config.toml
num_attention_heads = 4
num_key_value_heads = 4
vocab_size = 512
positions = "rope"
init = "uniform"
optimizer = "adamw"
beta2 = 0.98
lr_head = 0.00782
max_grad_norm = 1.0
schedule = "wsd"
batch_tokens = 16384
MLP neurons of a small language model. Each row is named by its layer, matrix (down: output weights) and neuron, and shows model dimensions 96-223. Each number is 128 + 24 x the weight over its row's rms, rounded and kept within 0 to 255. A neuron's up and down rows have the sign that makes its largest values positive.
Before each neuron's rows, "fires before" lists the tokens most often just after its 100 highest values on Wikipedia text that the model never trained on.

fires before: "ers", "9", "3", "8", "7"
L3.down505 [125  88  79 178 105 101 114  61 139 129 150 132  89 108 134 168 150 174 134 143 138 146 123 122 181 144 141  96 119 180 122 101 148 120 153 173 139 110  87 134 148 156 154 133 115 131 145  91 117  94  98 132 146 146 141 111 147 147 115 130 177 145 159  94 122 135 120 124 143 137 122 101 132 155 116 126 134 139 154  89 127 146 106  93 161  93 152 121  79 109 109 159 151  93 168 116 131 162  90 149 136 125 115 128 140 133 163 129 129 172 107 151 121 153 165 110 109 101 144 143 137 139 135 110 140 109 182 111]

fires before: "6", "5", "n", "7", "k", "g"
L3.down343 [142 130 169 133 129 131 111 109 133 140 150 134 148  95 154 180  90 118 155 130 108 136 143 149 150 120 104 135 139 102 129 143 109 123 150 125 163 156 118  84 155 150 137 112 131  79  89 131 137 107 159 165 145 174 149 126 107 131 137 124 150 167 118 147 117 125  87 134 109 133 144 129 129 107 156 149 128 123  95 132 130 138 139  94 115 154 188 156  95  76 115 109 183 120 159 132 188 115 130 117  81 186 121 155  87 154 148 149 173 113 115 135 135 171 105 158 132  89 160  94 113 111 110 118 128 110 148 122]

fires before: "e", " the", "ly", " ", " M"
L3.down133 [140 117 140  88 137 144 115 174 129 147 125 118 142 142 137 113 114 118 136 145  76 110  85 125  81 122 110 125  96 159  87 195 143 105 131 131 126 132 159 110 133 109 150 169 132 119  97 127 154 131  78 121 143  99 101  90 113 134 135 135 136 161 151  93 109 139 131 171 113  97 129 130 134 133 121 134 198 103 108 135 116 142 147 135 139  91 144 106  96 148  86 120 125 186 137 120  88 124 121 149 107 158 101 163 114 110  90  96 119  97 124  95  75 100 155 149  76 110 112 100 130 158 146 138 132 113 114 167]

fires before: "al", "s", ",", " of", " in"
L3.down77 [136 131 111 111 138 151 158 144 114  79 118 124 147 183 185 144 136  77 150 142 131 164 148 143  85 148 121 130 135 119 134 139 163 131 108 125 139  97 133 103 101 117 155 160 184 143 101  98 128 149 147 124 111 106 159 153 136 115 125 136 131 144 167 130 125 126  98 109 153 132 133  74 133 116 136  99 107  87 124 132 120 151  82  93 171  99 130 109 127 106  75  92 147 120 146 135 150 134 131 120 147 124 141  95 145 120  89 104 144 173 118 172 158 104 107 100 141 126  74 149 127 140 136 163 121 154  91 145]

fires before: "her", "an", "p", "ar", "in", "le"
L3.down88 [157  63 130 135 102 134 133  69 129 113 135 158 150  84 149 101 124 132 154  87 112 154 169 118 137 153  79 177 128 154 117  97 127 146 112 125 130 155 143 140 117 131 138 161 140 142 159 136 145  84 121 132 110 139 128 147 123  98 130 105 141  81  79 110 158 178 143 150 103 147 145 112 174 152 112 111 111 134 125 167 106 112  92 165 119 105 114 155 137 138  86 137 148  73 119 134 118 130 163 169  93 102 113 162 160 132 144 148 105 116 111 136  72 133 152 135 120 117 102 162 118  84  96 103 119 105 146 172]

fires before: "n", "t", "nd", "R"
L3.down285 [123 175 131 104 114 116 144 145 114 144 172 115 139 107  92  99 103 150 143 159 175 133 121 115 102 105 137 121 114  62 129 122 144 140 112 111 145 100 116  81 135 136 135  73 138 123 150 142 118 135 100 142 130 157 122 127 109 137 111 130 115 108 113 115 135 111 110 122 157 123 108 110 136 129 159 114  99 146 162 129 121 105 138 130 148 107 118 146 141 104 141 132 109 141 139 114 105 147  82 107 135 103 121 110 102 166 125 137  55 100 111 142 113 124 145 132 165  79 124 132 120 136 139 134 150 122  93 140]

fires before: "2", "0", "16", "1", "20", "10"
L3.down347 [161 124 120 125 139 132  91 104 157 119 163 176 121 128 116 148 192 125 136 167 142 101 123 164 130  68 172 105 163 127 132 153 152 145 120 135 109  79 109 142 132 112 139  95 144 123 107 144 104  70 102 139 121 130 130 128 130  94 130 110 169 180 135 170  95 114 153 136 118  90 180 108 107 127 102 148 101 126 110 136 113 136 160 100 188 150 109 127 104 147 112 138 133 132 119 124  96 159 174 172 114 145 171 134 127 132 138  85 146 135 137 135  77 143 121 113 116 118 130 177 117 124 122 111 107 150 111 126]

fires before: "il", "es", "er", "p", "or", "ent"
L3.down241 [ 95 129 120 123 134 138 105 112 141 126 128 128 108 102 117 143 127 141 129  89 138 111 110 121  68 127 149 108 132 173 111  94 145 126 103 101 132  77 108 141  50 140 167 128 127 129 149 125 141  87 121 147 150 130 113  97  98 174 130 148 154  97 135 150 141 177 130 109 100 143  94 108  93 139 135 123 125 134 104 124 100 168 103 113 147 140 131 105 109 120 140 141 154 153 149 111  81 105 177  92  99 177 122 147 193 123 142 137 134 114 145 166 132 124 134 127 118  97 126 151 129 191 115 169 132 151 151 152]

fires before: "it", "y", " of", "ic", "d", " in"
L3.down257 [ 97 183 162 115 103 125  91  84 107 112  85 114 128  92  92 171 108 113 125 136 127 143 133 134 143  90 130 101 139  93 127  83 105 156 128 140  96 185 104 156 127 108 124 172 128 114 163 137 105 167 139  97 153 109 156 102 129 126 168 124 108 120  85 102 112 126  98 118 154  97 158 114 153 131 104 153 196 123 118 143 134 133 101  94 162 149 148 137 132 146 134 155 111 193 146 102 166 127 119 102  96 182 145 122 149 120  93 134 126 119 131 122  82  92 138 132 109 114 128 134 104 138 139 118 141 112 142 129]

fires before: "20", "-", "|", "The", "I", "A"
L3.down84 [ 96 171 158 171 133 118 121  93 140 110 145 129 138 160 105 148 130 163 107 113 156 140 152 131 106 153 172 114  91 129 113  92 112 160  84 116 108 131 122 103  99 152 155 135 114 141 161 156 131  71 132 119 157 126 103 120  87 161  49  81 132 104 131  95 116 159 133 128 144 151 134 105 137 118 170 123 103 111 104 129 106 132  94 124 138 141 134 141 101 139 127 144 140 118 149 136 127 146 111  93 108 134 142 110 115 125 154 102 147 176  78 112 115 147 135 107 119 164 108 131 144 121 157 131 135 114 140 144]

fires before: "0", "2", "10", "11", "14", "20"
L3.down555 [133 140 111 173 108 139  90 138 144 150 176 125 159 145 101 162 139 121 147 162 140 116 147 119 116  86 132 137 165 145 123 136 140 120 147  86 100 178 102 111 126 110 163 166 123 162 150 134 129 100  87 106  96 106 152 132 145 122 141  99 139 151 167 118 173 151  86 115 150  91 143 142 105 113  98 123  89 118 131 109 105 118 146 138 127  97 149 131 140 130 106 111 139 156 172  93 104 124 125 106 136 149 165 103 110 127 120 113 110  91 121 132 126 124 123  94  93  84 133 169 108 125 132 100 155 133  87  93]

fires before: "t", "i", "-"
L3.down467 [118 124  89 143 153 128 145 122 135 131 112 126  97 143 113 102 109 110  76 110 154 108 129 142 127 132 134 142 122 174 122 145 186 137 105 111 101 146 163 135 162 182 153 162 127 113 150 140 170 168 111  44 116 108  99  91 126 107 111 138 112 154 122  80 140 156 116 157 162 160 142  74 127 159 137 122 158 174 152 149 108 169 175 129 143 146 121 138 183 140 124  90 143  95 169 144  73 121 120 133  75 134 127 121 103  96 127 142 134 116 115 103 149 125 142 142 100 121  90 127 152 123  97 132 140 124 192 147]

fires before: "-", "|"
L3.down698 [140 159 140 133 113 125 130 160 115 143 123 107 106  98  83 116 135 125  93  89 132  84 137 147 130 112 164 145 138 105 141 128 133 103  99 114 124 112 111 143 177 102 155 138 132 120 105 156 171 151 139  69 121 129 109 118 110 167 127 116 128 130 129 122 135 168 127 111 121 152 111 119 134 127 122 163 173 137 146 134 134 161 192 147  97 131 154  85 154 104 148 111 121 148 140 158 111 192 115 155 163 117 163 128  76 121 109 140 161 116  91  99 122 114 169 143 135  97 119 116 124  70  84 143  97 147 153 109]

fires before: "ed", "s", "ing", "ra"
L3.down465 [157 119 124 130 104 111 132 107  66  94 133 157 162 113 142 144 131 137 122 151 109 134 175 111 167 127 136  93  97  92 133 163  87 135 124 127 156  67 103 161 120 121 120 184 113 117 128 147 105 176 119 138 133 141 129 139 106 107 148 156 110 106 119 135 135 120  86 128  76 126 122 147 133  89 133 120 126 112  84 136 130 107 107 136 137 147 185 109 127 191 111  78 126 177 141 127 129 132  79 102  90 134 120 134 145  89 113 106 136 154 123 129 186 151 146 170 149 144 133 122 158 135 126 136 124 140 102 123]

fires before: "id", "ers", "i", "ar", "ill", "is"
L3.down92 [129 122 132 126 115 103 113 162 146 135 118 127 142  99 150 143 126 128 132 191 130 139 140 111 126 101 126 140  94 109 126 114 139  99 144 116  92  92 148 114 118  79 156 171 143  98 136 100 123 107 124 135 146 146 126 126 139  91 163 137 135 127 129 126 121  97 170 117 132 121 163 128 150 126 149 103  85 101 162 114 136 110 128 128 107  89 102 121 140 117 153 157 176 106 132 135 112 143 130 129 108 141 137  79 125 126 132 164 119 156 109 159  80 117 120  99 155 136 162 122 109 165 170 136 140 119 112  94]

fires before: "s", " was", " is", " as"
L3.down359 [107 146 157  94 138 129 128 108 149 103 164 154 108 159 146 130 106  99 114 135 152 121 139 143  87 141 129 149 152 143 170 132 144  99 127 109 135  67 106 150 119  92 128 117 122 109 130 119 107 161 119 143 110 144 132 184 140 129  92 108 125 143 133 150 124 129 129 107 133 144 135  95 154 116 128 122 171 141  86 132  97 107 132 148 156  98 132  54 132 113 147  97 121  92 110 178 144 143 129 143 158 133 128  86 144 117 121 114 156 122 150 146 142 150 104 118 144 123 126 113 143 146  58 147 139 123 108 112]

fires before: "|", "=", "S"
L3.down139 [145 132 136 148 115  96 140 139 115 100 138 144 151 101 174 187 131 168 126 108 133  86 152 146 134 132 145 153 133 125 118 107 126  88 142 153 113 140 141 118 158 101 129 155 144 136 130 108 179  98 100 102 127 111  79 119 139 131 110 111 118  98 174 144 130 164 140  95 130 146 132 132 149  87 118 103 133 131 115 132 122 117 150 138 122 141 125  77 137 166 115 198 131 134 146 108 132 123 134 138  97 114 150 127 127 126  95 139  90 162 100 103 135 137 157 178  66 109 149 120 121 122  87 157 131 151 130 122]

fires before: "as", "ver", "at", "en", "v", "qu"
L3.down389 [135 174  95  92 122 132 138 118  84 135 133 108 102 131 128 138 135 110 155 120 110  77 148 112 104 164 117 168 176  98 119  81 111 136  92 145 128 141 134 164 118  97 135 108 130  67 104  91  84 125 160 149 142 140 131  83 123 147  95 124 123 188 117 111 141 104 114 157  76 141 112 128 122 113 137 166 174 136 136 132 115 125  62 101 114 102 111 131 131 107 154 136 124 117 117  93 116 156 116 125 143 120 154 132 141 126 114 144 103 147 115 147 136 145 141 145 109 116  96 110  95 142 108 114 127 143 149 143]

fires before: "er", "is", "o", "r", "i"
L3.down231 [155 130  89 127 180 124 109 200 148  96 131 139 105 146 123 169 108 132 138 131 112 100 162 122 103 139 133 148 109 107 112 135 135  96 118 132  99  87 126 156 114  90 103 200 150 152 153 151  97  99 184 160  95  84 119 116 108 132  94 126  99 111  86 125 139 125 129 107 127 130  83 120 144 105 115 107  97 103 135 163 139 130 127 132 105 109 136 122 130 152 126 122 167 112  98  87 123 128 170 109 146  96 141 136 112 123 131 123 130 124 147 139 114 123 108 118 106 108  89 165 130 103 139 146 149 146 121 129]

fires before: "|", "4"
L3.down592 [120 131 106 118 130 117 142  89 119 158 131 131 111 132  90 134 141 130 145 151 141 124 145 129 133 146  99 104 132 132  76 173 124 126 108 142 142 136 156 167 128 108 116 116 141 166 104 140 134  50 100 100 108  84 101 128 130 145  83 159 142 122 126 110 164  95 145 110 110 111 143 157 104 114 123 112 118 128 167 144 108 165 124 127 129 140 139 104 142 130 151 135  88 123 129 131 139 134 140 173 165 129  94 178 121 132 188 159 144 135 150 130 102  97 138 134  63 111 138  93 112 111  97 154 101 150 124 156]

fires before: " ", "e", " the", " J", "ly", " D"
L3.down6 [155 108 137 107 142 133 140 138 155 153  92 142 126 159 101  94 113 119 184 118  62  95  94 113  91 114 125 126 126 178 146 154 114 149 115 194 120 114 171 130 148 147  91 193 110 101 128 145 128 152 145 118  86  94 119 105 126 148 153 133 132 151 123  62 151 137 149 146 129 143 138 119 101 154 121 109 201 117 153 133 110 138  86 158 116  70  93 126 144 119 145  91 147 170 145 142 145 132 134 138  94 144  93 147 140 165 103 116 121 126 140 104 133 122 137 135  97 118 133 118 134 164 116 140 139 121 110 137]

fires before: " |", " \"", "0", "2", "6"
L3.down546 [ 83 116 119 108  88 142 110 143 165 144 150 136  97 147 129 126 119 150 112 125 113 130 115 112 154 107 142 136 122 113 128 152 121 157  94 128 139 123 147 125 125 157 129 195 119 140 152 167 144 135 118 118 107 116 129 151 133 140  60 105 135 135 160 144 125 120 130  84 119 111 124 124 170 127 107 124 151 106 131 154 160 107 121 164  97 152 102 126 164 133  82 131 105 117 116 119 126 161 111 117 169 115 174 118  85  87 143  88 121 158 113 160 133  63 132 108 175 120 159 147 125 125  86 130 117 124 103 144]

fires before: "s", "p", "ter", "l"
L3.down284 [104 135 129 127 120  93 167 138 143 144  92 147 124 111 109 132 172 154 130 116 137 112 130  90 151 126 166 125 122 105  73 112 126 132 127 155 124 116 159 169 119 134 144 134 135 139 157 131 106 187 110 116 104 151 144 128 114  84 145 104 134 111 150 143 139 125 154 154 109 127 102 134 150 147 130 102 157 174 159 158 136  93  97 106 139 113  85 103 104 179 136  76 102 145 118 164 147 129  94 124  86  90 116 135 108 145 127 138  96 109 114 119 143  97 148 117 143  97 188 136  96  88  42 152 112 134 154  98]

fires before: "er", "am", "il", "is", "ce", "c"
L3.down76 [136  93 105 155 190 155 147 109 139 162 129 116 117 124 119 114 146 130  91 116 119 114 155 157 170 123 141 152 187 180 104 101 144 142 100 146 146 126 117 137 102 145 143  97  96 115 179 145 140  97 113 118 147 129 149  95 129 118 171  75 108 139 159 165 141 159 121  85 131 135 126 131 111 105 140 130 170 126 115  96 162 121  65 119 139 130  90 135 157  88 147 169  84 120 110  97 132 171 141 119 108 119 135 158 180 103 117 139 117 118 160 160 141 143 113 106 106 116 107 110  91 150 112 152 136  99  86 121]

fires before: "n", "ter", "nd", "m"
L3.down330 [ 96  97 124 133 128 138 103 119  82 140 103 108 122  99 127 145 145 145 122 142 141 115 111 139 168 132 123  86 127  99  92 109 126 154 112 138  96 147 137 144 172 158 143 165 171  98 162 147 126 159 169  90 115 122 134  77 101 111  85 120 123 121  68 143 155 116 130  96 117 119 131 127 141 111 151 177 136 148 109 108  87  83 116 149 125 132 151  85 105 131 188 154 123 155 152 107 131 139 107 133 162 109 112 104  83 136  89 113 105 140 108 100 143 144 100  94 124  95 119 143 153 102 124 148 119 152 153 137]

fires before: "t", "ts", "l", "ly", "i"
L3.down522 [101 140 100 132 122 155 134 127 114  96 127 109 101 116 129 125  92 104 178 132  86 126 151 152 108 101 126 130 111 174 118 128  55 127 143 124  95 141 174 104 148 164 119 107 113 109 137  94  95 109 101 117 158 128 158 101 151 131 118 132 143 114 112  96 126 145 102 152 135 163 159 150  91 177 131 111 112 140 164 145 147 121 172 126 133 145 110 153 117 190 158 117 137 171 112 133 146 155 128 130 110 152 125 111 117 132 169  96 141 115 118  89 138 167 130 106 138 129 173  98 108 149 117 145  85  93 112 131]

fires before: "p", "m"
L3.down502 [100 103 147 138 111 101 123 129 176 171  97  97 152 134 153 131 120 160 167  99 158 168 131 118 136 122 156 136 130 134 123 117 163 147 154 114  96 113 120 180 143 134 122 157 142 140 148 171 139 103  66 144 160 140 144 107 108 104 148 103 145 140 142 137 157 114 138 130 155 125 131 126 138 143 110 116 133 138 119 137 140 174 134 142 144 149 130 133 173 169  93 144 107 135 115 149  87 142 119 118 118 112 168 147 135 117 103 107 106 152 111 104 120 122  95  98  76 102 155 117 115 135 141 112 138 101 103 108]

fires before: "o", "e", "or"
L3.down311 [132 162 112 136 149 120 148 104 133  89 119 145 124  99 105 140 110  78 105 157 111 140 127 120 164 100 132 106 132 146  90 133 142 163  96 141 146 155 158  91 128 140 112 134 149 111 125 181 152 102 130 115 158 140 124 179 109 127 150 110 109 110 110 128 176 159 118 131 154 113 150 106 110  89  96 107 181 127 163 110  81  77  81  93 111 136 155 123 120 143 143 182 116 103 140 113 143 149 126 121 134 191 123  98 121 137 119 112  80 169 121 100 125 144 123 161 109  78 116 114 110 116 168 144 110 139  96 113]

fires before: "t", "d", "ial", "i", "in"
L3.down424 [172 118 114 113 151 130 112 103 143 109 127 134 130 136 130 124 117 119 100 119 147 110 135 110 123 177 104 156 132 179 131  78 104 154 189 188 167 118 108 119 141 128 122 134 124 146 110 135  87 131 133 132 155 111 143 121 128 129 112 144 111 143 116 139 155 104 138 101 145 146 151 149 107 136 134 109 111 145 108  98 117 140 115 111 196 147 122 118 102 135 158 141 136 127 110 154 170 134 142 144 156 161 104  94 129 178 125 128 139 156 131 120 129 146  94 126  71 138 104 147 139 150 131  96 140 104 125 119]

fires before: "k", "ld", "s"
L3.down673 [132 128 122 129 153 115 138 139 117 104 139 125 178 137 137  95 136 131 141 147 127 106 112 131 158 134 147 132 120 146 127 103 129 142 169 163 167  92 111 115 141 132 149 118  99 142 116 116 139 102 121  96 134 160  93 139 127 137 131 127 190 129 120 145 133 142 125 114  81 106 142 126 105 125 169 126  53 112  85 164 119 136 110 109 149 139 114 138  82 159 134 124 106 102 121 141 118 122 135 145 107 108  90 132 117 146 163 120 130 121 142 124 131 166 133 134 146 119 132 127 155 129 132 165 139 142 109 107]

fires before: " |", "or", "ant"
L3.down287 [128  86 117 122 105 140 107 108  93 159 122 138 102 154 100 157 142 167 122 122 128 128  99 124  98 155 102 166 114 135 101 150 130 161 143 179 121 129 162 146 100 146 119 154 141 128 159 136 122 107 148 106 125 141 109 136 145  84 132 125 107 134 121  80 126 115 104 137 149 129 176 120 121 123 105 106 125 141 101 109 120 142 143 148 126 115 113  89 167 104 137 168 122 121  64 157 161  83 130 160 180 138 150  85 151  99  98 162 124 163 102 107 107 129 147 142  96 144 113 173 150  99 132 130 139 139 121 142]

fires before: " |", "z", "f", "w", "h", " \""
L3.down684 [140 123 132 132 138 138 119 132 131 131 129 118 149 122 121  79 128 119 122 160  82 118 112 143 140 120 121 129 155 121 132 156 130 122 165 111 115 112 156  98 137 132 133 169 149 117 118 110 168 157 148 132 154 114 143 137  91 148 168 142 117 127 127 143  94 107 159 106 116 130 152 133  98 142 140 166 156 127  86 146 121 110 131 126 118 133 155 150 136 122 158 119 141 143 113 116 180 110 111  99 113 169 145 135 122 114 127 139 141 144 117 147 147  77 125 106 149 141 143  65 119 123 169 125 128  94 150 126]

fires before: "19", "20", "2", "18", "15", "3"
L3.down645 [121 127 123 143 122 113 154 144 113 141 176 108 128 132 108 192 144 159 139 144 103 155  98 113 127 124 135 127 143 140  91 145 149 132 117 138 161 154 126  92 149 157 111 126 126 123  93 163  66  68  86 139 129 143 134 123 113 170  88 100 145 155  98 121 131 144 141 152  97  97 103 129 102 158  82 122 116 125 183 128 134 144 127 143 122 130  94 166 106  85 139 121 102 130 149 136 145 112 137 117 144 135 107 123 172 117 126 107  93 138 146 134  79 119 144 149 114 117  85 167 136 177 123 140 179 154 151  96]

fires before: "s", " was", ".", " w"
L3.down398 [107 146 148 111 173 160 136 141 196  97 208 154 116 162  96 148 118 142 146 156 156 156 110 143  99  82 182 133 153 129 138 150 145 121 120 140 131 112 127 141 160 145 123  98 174 124 106 111 105  63 127 133 126 159 139 153 148 180 100 110 148 139 107 149 151 143  97 106 157 113 117  96 109 171 143 131 138 113 129  98 172 126 160 145 172 132 129 133  99  96 124 103 109 131 150 133 131 103 107 137 138 118 143 111 158 149 103 121 105 123 151 153  97 140 154 126 141 105 125 145 151  80  80 171 157 146 135  95]

fires before: "t", "ts", " ", "r", "ter", "er"
L3.down405 [128 152 132 115 138 158 139 133 152 129 132 133 105  99 133 152 137 139 106  98 150 127 146 136 114 137 133 157 149 100 113 162  94 134 124 132 114 103  85 132 171 165 118  66 121 137 150 133  67 145 105 141 133 134  95 121 120 179 139 165 108 109 136 114 119 112 101 133 134 147 115  96 100 104 128 118  71 115 139 136  95  91 142 127 160 171 151 151 137 152 151  97 113 144 118 118 140 134 108 140 166 127 158 147  96  77  90 144 140 142 114 121 154 131 137 178 136  73 142 104 142 113 133 152 173 103 108 101]

fires before: "ation", "ion", "ts", "ic", "t", "s"
L3.down192 [130 168 121 144 104  92 139 136 128 139 139  97 117 177 120  76  95 126 114 119 133 109 119 153 119 101 133 140 100 158 138 152 133 102 203  96 166  96 162 142 112 133 128 143 123 119 153 152 156 146 150 133 107 134 154 110 113 153 115 132 141 108 149  96 146 101 102 173 132  76 143 151 102 143 118  88 117 123 182 115 124  97 120 109 103  98 133  87  81 164 101 117 192 120 153 136 123 147  96 113 171 128 130 121 117 128 160 128 142 104 126  78 144 121 144 153 133 144 178  88 101 111 107  93  90 139 110 160]

fires before: "2", "3", "9", "19", "18"
L3.down486 [120 140 111 123 121 119 124 129 167 136 123 150 132 175 100 144 127 132 143 174 131 173 131 127 145  78 141 103  98 146  89 140 121 174 109 114 167 110 114 135 102  92 109 132 124 134 122 169  92  86 150 140 125 157 151 107 132 132 102 109 127 110 118 139 135 156 129  92 145  83  93 103  89 166 159 148 126 127 146 174  94 135 110 144 130 169 117 133 129 115 162 137 138 128 142 139 125 117 164 149 144 125 100 131 132 156 160 130  77 122 128 115 122 131 136 141 124 156 112 123 115 130 125 109 135 140 154 147]

fires before: " |", "u", "2", "es"
L3.down412 [107 185 140 121 102 122 111 119 130 111 144 143 111 116  94 104 105 154  85 159 169 157  76 109 143 110 163 132  93 142 113 102 130  92 144 134 126 100 139 147 124 115 110 147 104 129 133 179 173 155 139 110 133 127 138 150 123 124 125 138  89 142 104 152 158 112 144 135 101  87 131 124 111 153 170 161 139 128 138 204 121 140 137 122 151 169 108 139 114 106 128  74 171 122 156 143 107 111  88 129 160 176 105  75 129  99 159 120 136 113 135 141 162 137 138 131 166 122 124 120 126 138 120 134 121 146  92 103]

fires before: "-"
L3.down524 [158 151 138 126 129 146 117 154 127 151  99  87 130 107 130 115 196  89 106 127 107 118 136 144 144 128 161 167  75 119 147 127 136  94 125 112 123  96 130 127 203 149 107 113 139 137 113 137 157 144 155  86 149 128 157 135 109 119 135 109 134 123 125 100 126 122 131 108 126  84 110  97 115 107 153 117 160 150 144 108 141 159 172 148 122 150 159 142 131  98 150 124 118 170 108 128 142 171 127 131 138  91 156 159  41 168 131 151 144 108  93 132 125 154 134 168 148 113 104 122 104  72  62  98  91 112 142  93]

fires before: "p", "m", "es", "il", "am", "\\"
L3.down396 [138  94 135 114 111 121  99  94 139 154  92 142 168 131 129 145 166 139 121 175 105 125 124 122  65 135 128 120 106 163 126 113 152 119 127 139 127 141  77 164 126 121 141 128 147 136 129 137 136 129 102 103 104 121  96 104 161 133 146 116 147 148 147 150 152 152 120 142 129  87  94 101 152 117 109 109 140 152 117 112 122 162 146 148 122 145 130 135 139 111 126 119 131 137 133  96 122  58 118 113 135 150 141  87  92 117 122 137 200 134 161 131  93 133  87 143  99 171 117 122 148 147 105 132 159 121 168 143]

fires before: ";", " |", "is", "us", "0"
L3.down80 [ 70 128 130 128 101 143  84 144 137 127 131 131 158 151 135 124 117 117 165 120 141 101 143 141 149  88  78 112  91 109 138 134 134 159 114 161  83 131 137 150 136 144 129 178 167 120 122 121 166 128 118 139 112 147 139 145 141 146 150 149 139  84 127 132 122 143 116 159 111 134 148  86 137 147  79  80 119 139 168 120 141 134 131 156  98 115  98 134 141 134 155 153 127 124 147 117 152 132 131 125  64 145  99  35  94 143  97 109 113 134  81 120 164 148 141 127 119 105 142 131 155 117 147 158 140 118 178 160]